config.yaml
n_layer: 15
rope_base: 78000.0
rope_fraction: 1.0
tie_embeddings: true
optimizer: "muon_variant"
decay_shape: "linear"
MLP neurons of a small language model. Each row is named by its layer, matrix (gate and up: input weights) and neuron, and shows model dimensions 0-191. Each number is 500 + 50 x the weight over its row's rms, rounded and kept within 0 to 999. Numbers have three digits each. A neuron's up and down rows have the sign that makes its largest values positive.
Before each neuron's rows, "fires on" lists the tokens most often at its 100 highest values on Wikipedia text that the model never trained on; "fires in" lists the words (lower case) most often at its 100 highest values on Wikipedia text that the model never trained on.

fires on: " was", "y", "t", "ou", " been", " were"
fires in: "was", "soundtrack", "style", "been", "were", "route"
L11.gate800:493521524496515537404565543544512543497527412511525564415465550537507475516482477441518504409509572490499545426489467470542508459453516512495566498523517526462441547430549471486524536636528492484519524514462547649464517483462503581520482562488489497534433482443510556407530410420550463464497562420438488415512648479422538512397609552503480556564505461487550465469499424492476474399480479607464480505513376522531484527489509463498476543475577484481573520508531471522588476475465481552477480569482534505546457419504512444530545435504460380507560577516486565431497594554491511516
L11.up800:498503510432521496469565457472525417493511492411487443470468476575483576521530482596482629562438560507529571582482430461510466440471570475572535417563490566519506588484554468480493490540456486456572521575500507441465515587477509543482544490425451462547542462486477532510489468479475553574507498515559479459409488627566519566465449545493460521496484537506466430505532550614538454503587516516392503437546477512460444373452494532545668391474467475586473494533438475485479502457495515562537523519483479474513553541498518503613441546455454566480494604561508491531522478464542479507

fires on: " during", "lect", " elect", "end", "uring", "ot"
fires in: "during", "election", "collection", "elected"
L2.gate521:568523496631488559556452425348473505421539467526506553466497484479483477510452501471500427554505525557495439602529463461398548496475519556448539470525461494539446502407491578455568558561502478452464486519486489493499578492438450566449533473509494497334538529462569530554442480509588461457567489516472432544487501479450553514495438524564527519539551515492587497465541497609511580514441454461447519519452515548453442579409482463603611543468530513496513480515471525559463547540498526515438485501469484545587503446408422500437518488465513490512510540501513587536552499430490566421
L2.up521:500530427614476400484507445592493509516500621551508532475492520520560453476423571591521438548588529523508485540513477478417496489462540511570465476405535604518456452489513464419496530523574468458472459451526497521340549444516541419466505545473592542531467446403482614561553460495649552507411557465473471615456434509514493510541507471471487520461509530447517429461531512545570481525483501449511488505508466517419498569422552458506532571531540499492465501478446534580456484488380558475498454492484576531530477516386498487438503509505486358514530496509522528522561608497509512418

fires on: "ed", "p", "ing", "ks", "oin"
fires in: "helped", "led", "joined", "helping", "help"
L6.gate7:417483519439454472466518527534425448462560568498622494410530401520501570510451446478551495509512552489574421497518527425470560497497499457533581536461461495517552524462590469515577459479496399462471520573503515520508540483485602496558558410484372517420484512484567529431458488450565497530366542488563560537388554537589474497525577536463539411469536512533442493546563519498540508534429545535422451496645546526562485476451471519595505429455481498517445504515576440413535403441483494511512426450562534446458470496458522479467512436473451525523473448495506528551493567579515530435
L6.up7:412521503533440518548510560509493528427491540571539506498566466632502548506496539598470494514453491456458568519532592500500464495502525474546566501563549536578586433516603487561477555508542446583481530514405515490483459463454548508560594466476470539560522422456547458433487435564462459508516603530488489532550554551499496618466557485550471527426495582485467482440527510508433539466437427546543534533557458441509567465584551560552423581448565530415458506543466624490466408525590451455477526501467455532543539533572514508458512498438540525452457544332497513511497578539518551438

fires on: " which", " who"
fires in: "which", "who"
L5.gate203:574477514510500495626458560482535473478514527414471438495499450510570597463474553633498560480497493470516534534440588478531463427429513524512465494581428456398407485542430573448446487626497540502561425480458440548518568561544439487449427424445460554494497527396421491538546524476467531497476517516520515479480559493483416502611430565483479481447449522481471557541528462475537577532481441590492503502480445600528379555517507502524504483426486496482458517496471478500555580467481460461518454521468521488483509428467356524396531594537545580462535507469489569494517521474447515572
L5.up203:509456616508441428371457498467561530508593544418510558441551491503453490433495484574556477568478442616431528491546475496561530519493496544560534553479581506501593494497532492498508615507502495528496499567544480487471580571492577484578528501545536497516477517480467490485481515568488480496536535477497486475478517475529444543425509554524515495545487447480475397510501630514457496508471458419471543556462437565533552455422482464419628481461472527556486472534490518514423471588496557477493624496443449439443633477604505494541483453420697491439485478552511429468537507446410449529

fires on: " it", "hed"
fires in: "it", "items"
L3.gate699:430467564420465525539438468535513397466487501557499528546421618404530451504534471423553511449476553554484516552487477418483507518476427534573539462563527460489448514476565437487490629461491554526593519590503410534488533378455557508495431546488472574513477516404432478541567480478495508543480422427450571496433609544539515543542544549520568556527496495456509484486502531465555540434514522489644547395469480438488410480402565505463438531442527516434468544560485551522514540480460554484445547560508477497480468491469444498484485524469407414412479502607461486564499468468536456502
L3.up699:426525455431502600519522553563497487532444487552488586532491505502573479524558398501510530527439452500512522548533495468472449564484530541535499570522514562502588499593500539423469404483459578507508385534568463506491473461362583477505400544503531569575473495453461523511565519500541514526438525469431519443486589548488475559424520467467529492485451543465557611468526599437459489471532522441519526517585489483517414420498497431466497450521465473415493576483396469528561536537553624404513457483591394516526482440519450544463428493493508436483539527481410472462518475448486459477

fires on: " elect", " app", " sing", "emb"
fires in: "single", "elected", "election", "members", "appointed", "singles"
L3.gate348:495479461501499511494557498512562432526417534505454553430479485534503538462442470453532528507456564531501462523559601487517502478591403453429523450551445521539491463500468506541565551469376466568544565500448424471497560527539503512551506607462491536550446478569471457540513463410433420446513456451616530578508509482594470491513472512466451412592502502516449506451452531466493505553440531590525434456615440494565478576433427509457489567421472581483632468486463518607456501545462449435601501588418483516542458548516565589494533499477469545479506562549565520510556365560558556526
L3.up348:446473504384570480540479419483567417500561574502481530466491497508517604447490456500422496491463582453477501497466502510432475544474551452444533491508405543366491473510493522563500508499556537529474464523509488480509570509575537501599477507429502560416435464432537465552450516420508449452484418486513409425530503543445558528556395473557479379500572512461426484443561557540578445508607525532467462418527504465616571512521473538518485533484567434474542462420472522580531524499512418523539538493523574495547504421505475508533505505516399495394553466484564545500478434473545523544

fires on: " which", " It"
fires in: "which", "it"
L4.gate643:455553437525506487453563637492540468510532522528510478532493458500570453509444569610481444512511399514491404605469565446512466501524485646489519444440476445440571526438455516521463586594519557551528485496533438556484484483569494567521485492440497487481466457463473489456588536464461524505515535473526565560506566528547501513503499475488517446553479520475497422508478515506466500561461432518402537485514473536605429508548510522499534536442453561499478564460558513519519606474558620420344541531570440603529552530533488527475484498501690509543580553532527435581459561407546464463
L4.up643:552530536517439444473532571463541469470602584500444540504488458491515499504361564466515523488548574473464439575419420421575399505554448542524570540468414549458588425464566501501489579521518464509482487522512426493380523482521501482540545509526482528462437512473520507475554523446482403423619525526491487456467511513470468518490458509496556458565553509487377438433455500502477493433479512493507508540546375538580432514461476541497547423486486543391457505525554489537519459453441529550501559465582480524518594557479445471426380530524579460586524508429505466481514373442546493508

fires on: " of", " about"
fires in: "of", "about"
L6.gate427:455586469556433464580469517467425502473473422508472446605522503515468434489568609464540480485602537599547447496575454547540495570482460565483478474566552469462441475494496490468440445459541459444527515483447485490503425427468473535469475477532457469461535482448520407539520552515461439460410582451503430505542632551502524521471491520486488526332526428416423532550528482517479421468422532511331463417556518500469466503480502470522477456430518595491528398517473502414511546580552507473590505576567507463476439553427473546515469442582497558575494474508496460484508512463394549496
L6.up427:544458541467456463473545611580493503473551485529528585440575514466392487546414513443531452544543560445426506452526531430454556427531566496527574562498564531486483517508393482515518504537509531487503534501451463515519543473543537486432468462392473583435441575521499435538472398495617543485476553570448420510466452473432456514349554528509468450495450524566604492426497479497493499439487494564570562457474533438477503560478570503538517613574439440490502494355413572507504443477423565476503603525563513593401582511530462566516488455469450508485438471573478524507473471598523541510

fires on: "se", "es", "y", "ach", "ir"
fires in: "these", "they", "each", "their", "album", "which"
L3.gate602:511573477529431536487484453478581497508570517564504425524425496494457564415489537560456547548583479545478523556469561558510482492512536546447477538533478478482581426504509519546529562494477478455437471502507494532423417385480531478445507429528430515494528535465512481523539457559482530554490443585495479394445467541459458525495511481474560472416519372468497559510554492597490558534501551527505499439555477442557522570490556457521556569486408453538479529400551475524501504546517593545501552361437590486621543513575440448435430592462370545550566510510420502482474487491533519550
L3.up602:451572549431513457499525456447557551432435546577518530458474513484457521570523501517531566468497498577457513559503489496499455572497419448363529508537506495393505498511472454410485552498464581551452528559393529512506456506405499470525513462603547534526493571476533580470537544492490553549459473455540410491491450534464437476499531436490484392472567443521546566475566506627426496546477487472451536434612499440551452504522587428511475480515482556518476486472550478511512438530531616560418496449452458558625499450492475463479423521496440548477479435462476437540435554447564486615

fires on: " which", " that", "ose", "ich"
fires in: "which", "that", "whose", "the"
L7.gate763:458417457550520459492487532437477542540506448479497501460561514508425549538478444512436550562478450545460426554464480538503520515504462437529515510534458557465549458489508483555554471455454496468507547434486557506455560517490545418532574448428523366524479526467449453484478565499475486497539507505561553512420597530539470516458466459498505527475392509634546524472489514447417503442493475440538578478584479545542485532472507494642506442506497535412528581477454496438511528537497626498424483441559456541517616462434548503482587520486551607494582529550526457542437503422475522493
L7.up763:479465428536491414439611512590551534534488487593511500386514397470466559546548475442561496484537567455487480519487635450555433469532473545489510493516487548492530457487472472478436539496492460519538432510491481571476547469543595505487574576431477513490490481421554520490439572527557434431408429509576633522444563602440507590471552505518547524505432558545479482470636442511498477551524440442461430473433524496459455564518505539498476529608506479503497516476464462618504535537545541421423588501491517500499508506480518576470570494523522477479561520534525468549462494564495613574

fires on: " over", "ran", " under", "out", " On", "ep"
fires in: "over", "granville", "throughout", "on", "under", "across"
L5.gate4:620515497486500491577456476518440487490452421529512545548530524516438478508523356568527422529583503478521570499486581494391595496485470527492511525508473450480439429541399552515494446446429496454524371533522469496440441540456508474429468546498454455541500452426512556467463524474397542484451518454502542405525508578544530505518557406580568533460536647556525499500487530486539475544543552509510505470559524520577541563369540560449502525570363428506573495466496441510509508502376504421487549544540493484425510537484528400522509495539528531472588492567484513528528457489516505508
L5.up4:492584518518564473432554462444458556550553508518470497554523498512451483505493520533510553551470523548531497557549548474541584539530498423487541510497434495502517466523572465506460503483477618362557492458469530497572537478470488487511422617524420514429463502516493491457582513473534514525447577549469456463426493522508507589455519403517560517496603387579505531534476433576515502513432508557437557545512495413508368500478515520588557515487467557487493604467588438543525541597523532444499571501422538445449571533518500491505512476444429606488481552451586553534473455487615474497

fires on: " two", " three", "ix", " four", "ive", "i"
fires in: "three", "two", "four", "six", "five", "sixth"
L6.gate101:563542439563516500533472491491558471572542363466469518423527471471525602440484576422472485548551427471480539575493553479462532492417420477509504437490510517503501493529481434468469439593527521478431455519469590604519479562484453454495471532521459448468473572473572531530550608483547484515508603426463511488559488529622559526484473536432631426473494550433600502468538506443433532539496550506519531479487541546475492453484449508530437542516527483495630434556590491444488508579531543559517389524505480437506547489398534491474529518477593499448523485488545543582536441521576552510
L6.up101:439512374432541483476573573482469482498457496533447518436423444520503467476489402646545515477448434615481416521473512440460526620410507507527507414589460508518459498458601474565476573579493545487483504552510461430526478485515472470558507472487521612480443480530526546450487537470546507512554527557479411490472567483478601478564422511494474468485542550478510428483512440429609617497466528456492514523453544443476534493433420513449539599462470502469523483488471513463532496444488380519586484440634482417533425500483452445427490471526430507501453467527500583470381520491522472534

fires on: " on", "ail", " up", "ant", " time", "ult"
fires in: "on", "up", "time", "want", "failure", "resulted"
L4.gate564:500494563421455522456509526492551534479483517456437518452450506475511587543508579531621493489515468524489408508512512518577495471533472484467441497597538540630485433486550553460529537521418481500607491547407457522518508469465550600438524546470507487442493414567555492458476462540584489423490504487564472473449587516531485524475505546488445542505496474451436444499425516513455499463555481512449413617476493480504429545489526521490446559542375463563492514486534564395530500515489479439485382420523506450498531486367490377543530453441469417552521557419431405558417508530594481504
L4.up564:501513455612469515492420431487507509556537530486507557494445473538543561508413492568564490507396499469509497531473477464463549543537507588482467560543520608550509456548434598521520565543454522484490492506471624601454560534438474475499586512503575454424466525567497523512598584575450535455522474454479513456519414542453530545386523462451474555439454453390434521473441632568472473542512496509467481509502472417526532508505484460609539493587469380521586524515514602420460499459400513535476484461531449443466539478470580458474491446444459484515462517537482428530527433501588509503

fires on: " of", "al", "ess", "y"
fires in: "of", "business"
L7.gate63:506483460520468414593490474531447446451539426531450482413482456426476539510464477482458411498533615490432522521530538430492435426506612533426471512511515460385539502451484555536475492508538443429542446480434550492497426477489433496463348518555485550506489508487475545432440480537424466489497474460522497543526410546501439511459510470586524442541585562440451547503456553487558573470577624510492529472518495471511515496475396382538490486457561553470506440580357551518441592528497471496529546614564483461509494514511431518533531418630563488464510476531565436486436527525510448586
L7.up63:566563523506389519513474488468530458512570514511484404421518551517532413404387429400521453485478563482495596456637467432507555416554547491496433594472483512482567456464503552428506540524518557481525484421449607457534423478481482545459461518525539480465515496570443521490495529448530426510489471615420517552545446536423583432503460537536518399452511591381471479540551528521470485564529567531489523454531439458487501545484438481368516490499540465528501499509528558565535476531436433428410537616511507456479528458494479579484495492535553521479508487543509571472470507522533473515

fires on: " he", " it", " they", "er", "ight"
fires in: "it", "they", "he", "held", "helped", "items"
L5.gate523:507438562377563520534441532436571482554472603485547621574557476421483443625486482502515475509460554478580527568484626479538490478532587523431523386505456529518488477549537491555475521497507565423582591470511450505505529489477492509521507560526465501454529535402473574490412447485568513463479533495532495509433518584540515490454596463514517497413541567554469490534534524500487462596499538449535616565545421611530482580525425441502452517540445518445487476475494527482491501537479473499504507516574503523485497517583448388489493534381422589520510508543463486446562619515545453428
L5.up523:542463471595375521418487569502503482470413488487460475436466478440550504510466574475526428483439502529609502505534480416479548505476486571445511411406528462433495485557505519588518529441444430437509506560572542516531461521419452502530490479390569524503485490553499555589493547389520461583539497586540612524448433483475504497481520410502534477485425569458603493498533521532516424464468613498488521469572495531506425514501494449424564441505415456493493529533527552495554522451424557508565522460538516459439396538417496464479491548470452533478593479447449587430429503526538472497

fires on: " of", "uro", "ec", " sub", "c", "ain"
fires in: "of", "european", "europe", "executive"
L7.gate291:519452533620408432554403402490517431395519533535452545475553488562470458499523506457508495559514482438538546489493571505537566466515574412500509523454465543439490445490527424524605469493499489522542575452427543570495475397459436460411413452579427456479586542560489533528504461550440479580545480469469466565575446465537505501459498548457506419474542574471459479562508526496542412456540537428481435531453423411566535487519542537513601536429535612456506451518390480519576539444443501532488437580498512535535546517457525406515480435573456480532508481587462513575443419527462557567
L7.up291:489508521379524545464500577543481572546528488527463470470469502561459499464530430389603514488545459541473508600485453554512533484566498499539444562491411461561444570595418482495422467524507466475525498476372545404620527480484486492551496515527451538509496486425412528505570504506418530433487469483525471479612490347452458462438482409479503497489481418544480480489568524481564511432451489476488537444480404541503523490519474477604490439559521459516593473488387532482551508480472507508433504421477513572502470481513492512449433484434503450536435397432447541543463522505419491541

fires on: " was", " is", "il", " were"
fires in: "was", "is", "were", "filipescu"
L11.gate311:601549444488539563574607455581564502498525506531515421432425519513494545564514511450516506436510463526603573437531507486584495580530551510552391494509502576536445492431437440494517507522541458643477554542582497526517541514559515497476601555418523500553573497502545477475528514449530417448526516558557476449489504419611494440476456514484561499427549496578483484336480540551477504482426439539504501496512455503498501538482580520537582518485530482482537495428448578558510437471429353504544511465455526505463441597577457532505466534521476503501515496597503530501467472501385539513
L11.up311:501446488496514506525540446489539404511536603514465475407477450513545447444473538493471513519444443432559492444595401521524510586464502512495401460527437568439424494484494446485510542540489492477601447541517435548453578455421541493450522453398553504513481430495508531476482500546491501541550463521547390533527505441574537535514479551457451374453500479436531574469543520524518409511469524549356426557550475565454471473520615528512575511510502477591552515395486425482507626560523489452530535529547464453414484545587506580496451536569559541539509464512437482471447633558565511507

fires on: "ward", "al", "or", "wards", "ion"
fires in: "award", "medal", "awards", "election", "scored", "following"
L7.gate502:518514526448483508439542534474543512545477503417530531448452435485526544585419535390511584454570476549522453609467575484520489507430468531498499404546392536528548553505509519533508512556455477602486586517509539428458489599574544476554522472488543459555566521447434567499394517542478479455537494538550506475535538496513432423471417463506496420518496454541405523561517437486418538472510435436438587487524562364487472449464499505413439489538521525440477456453510513612537518482532572513517508554552518394496463540474507466427457432541503551574458535606590480433512551423505554429
L7.up502:574492479515607557513469490527501489462511441474477474542567470561434540507469410440457496527538450414480415561487533567506479471526488479456608514500489465392488492495455557439477523564456534504617525440539507466483495444550462551446555524552510485443540544522404587509472536605495486472459503517511420475475531509442583481407481542464411522562487466469576518357446552510486399504529429486530510527507533478511478531465517537542487471483404588461584515588436511564552476457432539518482412557383409524474534448479420397514423534520572476545490449490496482461488507487495604458

fires on: "se", "y", " two", " four", " other", "ix"
fires in: "these", "they", "two", "other", "three", "more"
L3.gate89:449608450546519551540383477534556427587469496472541519473487607504459473431515368555386533507501544527457509485443512413413429526493533474491469466504533436447535593460482486388421635553579488462436442480553570474447491475466424548430420505437535415508531450473536541430555537489449591573561482508446494465484478470530469577524558425515480480465387570466493534464583461531411529491575520444503416463503508450441444503451506505525490464518517507565455448523490468553524426594587495393513477500525590449482578428545414512485504499497530524550494503494493448495560473531577466541
L3.up89:519560428547604480539548417401495545441422453576485530446577486437570386555494527531501428533459430569513558551493608435492506467483463507543398510484443518477518452480454378517483517501494466454457506587433446547522450441490469525460441450516448461440457563499539539552511389479524485490494482609488399427471477580524563531547486506565517399595518469503653542518436548488421394462438557534511564457509499466548505428536498456444490552467531569518450550539465532528548451509416475478556437485547453537529519511457561516512503489583462511455482475560471556508449438481470494480

fires on: "ing", "er", "ence", "ics", "urr"
fires in: "building", "center", "science", "sciences", "scientific", "current"
L4.gate151:497521438458451479618488596465520488468562560560449458559520494449458461518437529554527440467461497385519597563480488412471482480541482513490363462524510447555622504480513463444498526454585524548506518508527533514565552542495504503462451440452588445459529540541507534500427511527410549556535490508487466449466631505485524512507543536457433467538510409549515512630536507474470574431542490480583494431474488516493534474622517497490364541534507528529515524530558584556410528522605548478479521542514495518555490546532541521547577511521412499554560462529521476553468558494487521477
L4.up151:550611531464411529557507583446536489397489354562451450414415596488444421508562475483492450494569481453502469485425528458551419492563599525431398475472562520534566554447530462527525428395514465503536424480484402432489454468499428552428450510542527457467516492567607621556435445483392510423557466455503431545466514408490531474433552440494501528523485541573559459470522528475431448535548552553548496571514570556479449528507499472506589547578517459455578517486531462477544605505568499566466509538516438515538548468425492553481580501526517443537497467422499477539575533478510511457

fires on: " follow", "other", " two", " other", "on", " three"
fires in: "following", "another", "two", "other", "three"
L4.gate326:438514513462471437528479528458411386476444495449466592411528541428500436494450459493538507572475420480402495574405507443509482500471501436526513498499426466486513606437511461530412515541538524472456454623471513520514548513418557478597533435474542468580517619454444383434486483428546562544494461488460616509476462556586495549422541518549476480460487494560526571540537537519376463543554484446454562544522486431544472447442457414549513602527534584509555540439497483482572466535491504524561512437476566520546496450569511443534488460423499449515487439473516489507414438413489529488
L4.up326:480458521484449515529492567441513504479412547605487520458407383460575492515527424441502515559495451516440517573525515461541511513553594472490515444553544587511466455487537405590533507453552515503421434464479526524567525433513551560517441480506498534399522542423515403543527428419490535484593525514516448524571471610393376549478495511533510454505606449549455475540511487446529576558482505443522511460510459452496460431529553535572437495493419406457576534442531516479583422429612513479478455469474467481524455613465469520477544494538556483513497508490499528468577481447534410537

fires on: " are", " is", " were", "ly", "s"
fires in: "are", "is", "were", "area"
L3.gate758:462593527487538488452464500430523491466451465514422483470522474468471549510521488416437572423497401509489602434445513443437463462421518437543465484520477593451533463474493501494511585407530472439381498521522585530555516482438543522477500532476470480559546476523612438542493511576566458452570528500454506520404578558579583530480498438594437420514587444498541541420538480510478491474456568491459561533518433396530408532516493553478507473467573514427455572490424486488454545548511424397515495463489506558531593517521484471501439578495523541386490519478516448520447542483496445462
L3.up758:505490503491517520452483539514596426559536557476456513444539531542441527494481475483485490391540449529460531546478537429540412474477576400460468369391459525495498436448526409492484488468528467514462401444466410510558479461421444469570442447419500426458515463460490465504436614485522482499612468480440525552404530452585456543520517468552460491551503467522569535481514422502509507555473482567537519570495468537527505537465537443560425444466589494553465492491503534556544611506567521516497528456532486459457521520480562524409385551480542497494453419537463354589499531510550512355

fires on: "al", "ward", "e", " place", "ase"
fires in: "medal", "award", "place", "bronze", "release", "prize"
L7.gate801:547472440525522459414458490435543504545415547552436527530562409502466516521406512504542567585512508452538537565447537450505581443463557525464502462579559488507460537461324550529524452475437561623458523441444538513493510494524565502446544547499506527581542500466457566542437428485515579536513558443435456509504487532458463496547399534498491443469457413563483509493467444437580487441460494545549572491485453432508468444465518451476536503539458480467463409431535555619508498456454477496491543489446531500437563495539545612536503448551614459528533459443511470526548593555504529463
L7.up801:535482431449524535486511555464468468501460481570497541483421438516469475466365472447490510508492560505491502553464528483387524473611522534561562410455534474501457542542530517518517412602470584496566482449582496507527467433530477510482452482459453444445590552625527488631445485426511408539469546454443470532530598527501538483443506475506542505453522517443478517380519439544575431399493543618571394516578551473444513497447542581574465506453431452477471524544456529462525530440402500517528462573546527496440564457560446549443584540550554556506472497493485484550465546432552494482

fires on: "usic", " elect", "ell"
fires in: "music", "election", "elected", "selling", "electoral", "satellite"
L2.gate10:407494465495506446493520519441532499584499471470451586456480503420509435477440546522497544465493442516502457589551568522478481548468506543425498489417487494499567412491461473481554472388453507527586395497530517477494577507478579463459497565418486566399468566468500554502467409474443505534557481582497419575531560541423622468484485392559525409430566430468487523442487633542470485590348443490595485519517599478502491468486473453443590530541485447499448432490469495537560471504418434489483542442463448570520447473414444506573557487481418471522589549550519564518480495515548449408
L2.up10:494471531446493396465476468492481540592388480526499519478479499455482445440505551523514494444465525531522427568441491453500519452609490543523430473395473544474523466483439506516560606464482517551480456420459513465446508460445456509441511427454497561398493491487524536551466445421565512609545602469455408547488528516486501442566405429457486470493512409508583490461467483552454509532457549425487426475497524444616567511393461446608624467549506410604460524484454514518540484490475483504466539374521521588603471499433397571556454601522470504527547536445553561514490451502468589524

fires on: " on", " of", "ing", "in", "ch", "on"
fires in: "on", "of", "within"
L10.gate537:438482431537525540494468438462534548502386451475532466559495541555470436423495523538492443448588512537534501507526451510488536465448433467410529470509544449456581416497499438442553466463398494561432532511413532581500589579481561507455499485587466424448623554495519401451488498459537525586595532557505504471429532540398463443503463527457512538472485579471429487496561497492438594480513422556477509535439527520500478510454467577514530414502439570530407438521558547509457449464431544528521580573533534508454433493431468524529452450553552433418471409562560507488486594449487581488
L10.up537:570480452589410517556491500415566512574456554524534481453411507442430506435545491463537434566423446525474540473469560510445556428485543482464405517465469465474472468540421615543447561453481490514546489502502463517484517621502467484537527562538512505509454575434540476442444471539543484504493403437487520514479542561414570382484504525611463517471431553428420481434577487504553509561477531509514512437502528498511552536464483538417440517483484537449540434415518502501553520481422551496508633624513575455460552466414495511505518468482516563526502451582487421474487480447525507516

fires on: " which", " that", "ich", " had"
fires in: "which", "that", "had"
L10.gate228:478533510486457438549423501377597536479564486406507602655466414470498483474516546520548459495558475441433445538462554440596554511538470438442507492513558507563468441441476473544546485520515481554559500494428528501603426441439502452440517480544504478487482403510530514548590536483469499397555487539473530476470442559510491558488430400518407470498480552530508509456485605521534469512478427449371521525554451524542463534492593552562437457534387411605512524527668531583513607396553523546507528492504501499444543457579517493496496507530477513508564467558440467414475522476487515472
L10.up228:451544505539521446433565432534468452522565502619523538439533471510514517512475434432568516534503487485496473509381550563442505520461506502523531568581546567491568453461583494426585590490509525478480419366479514480449514537539509549670482587389544599500401475462498487589485596486442428514556518485477584478453511581556512467543449476463468465484478537479431442461548463438573443438487507532497517429503553489447428525559485504567524461490448472467519495474520544523512513449546456495469454453491537527504486602574434441508570547510497473495577496485534527534450521396468491622

fires on: " University", "ation", "ics", "ence", "ient", "iversity"
fires in: "university", "education", "science", "sciences", "studied"
L3.gate787:398491513466490548518424602541485506577527501459609528531490490524376485567458474471546524445535494515480488433486445431524494459495494433449478516521540474512568448507410551476566548475433515446521516499535539502439503461605537429414520421539510515457463467533433531487521478509473538465536551447437402430493508477567520376476521529515486479506615434525390522505617569511507507504402483571480528434533478510490528486511533501468595451539444452477518490470523518481594617541487525508469452575437439390463520430489455555500481522534486432605526516403542410533537527457495575388
L3.up787:438558549586479545444446572566604519492507536481511435455472489532505431475457452532605474485530451434601607489453443560505550478605489438436458394458498538517536500465440454438457453437439565524585517522434519547427558517517545544476417535471509577434462398511516485478515494522451576469474578563517485468522486404543591527523495456496515506412559522567530507562451419551494540512453565551479502434529478530488511502524562581526547495546507443498481503463514470421550566442481532518430557548474410442477536456389534518506510677522440458566535458471555491531607530470486492491

fires on: " of", "y", "er", "en", "h"
fires in: "of", "my", "henry", "ceryx"
L3.gate448:577568554533543483544540419507504524445497484513512606380586503412525627533486389507501456381551518473498467482496430554492433579449495457487518489454504471428510535463492505463617482501506600427540508530525504562528465501499491409516396525534502483425500474443491561510559487411509500439497450473515491534425480521506426529535523425520570500492510538503514459471485493460600529506412585552561417486538481513546550473536530501574477417521501588536534517487434468466530480431441498521415586538576506635501506458490559461513419429557479541555548526416493490516509451492447591508
L3.up448:551588524491494527477508451519585579429517549520560567482609474540508516454581540583471534441577543514479440407484527552525444542486491426452489472562508458566533482490398528450513486433509434460475532512421536476590589490525441474488527428553476593486528503447487635431565497475528440517493351483475428529505476615484444449532459393462517471523484539537472573572445509493544479540535553506499558446468515499505489576509433450489480447512508483561521616484566593524476480492542541583512380512555485519402536480470546400445480424555475523492433484517540491577486500459420483538

fires on: " of"
fires in: "of"
L2.gate170:536472507507493497490473508574509493556531543555490517448471465534447502465507558472504502441489500539446480521531550480570579505477531435546526621404398569528472546454595555602592473546440482522524547393436583524487545518560597447510440568405554538518429533411465482494591471547480410453469480427473490495477519583484360525494538575464577496569485480599551533546454500440509504553539496525518514528447452499524563570465582512509446450550426560491549525517515517408637468515433483625552555503506543456523457522511530524558577479503609472542491505494502513534437472428428564583
L2.up170:471461586513434449493476607540437629518475512511419552480469534493482549490596539465452487466430425480499476547481450481574580548499481445470563481471525487531505510418624512513546492475466493495469560514404590458393500477553484386471466455446446474540528520528544489455551430595554441453502509494410532515497614571519452483452542478537499510555454356462500460487445542499433516500526501480458506544480494480585484410499581465498502496560595477509455511516566505569653481507489491519489501502607449452519476550529483419560443474624654557483486448543541465515553530445495515543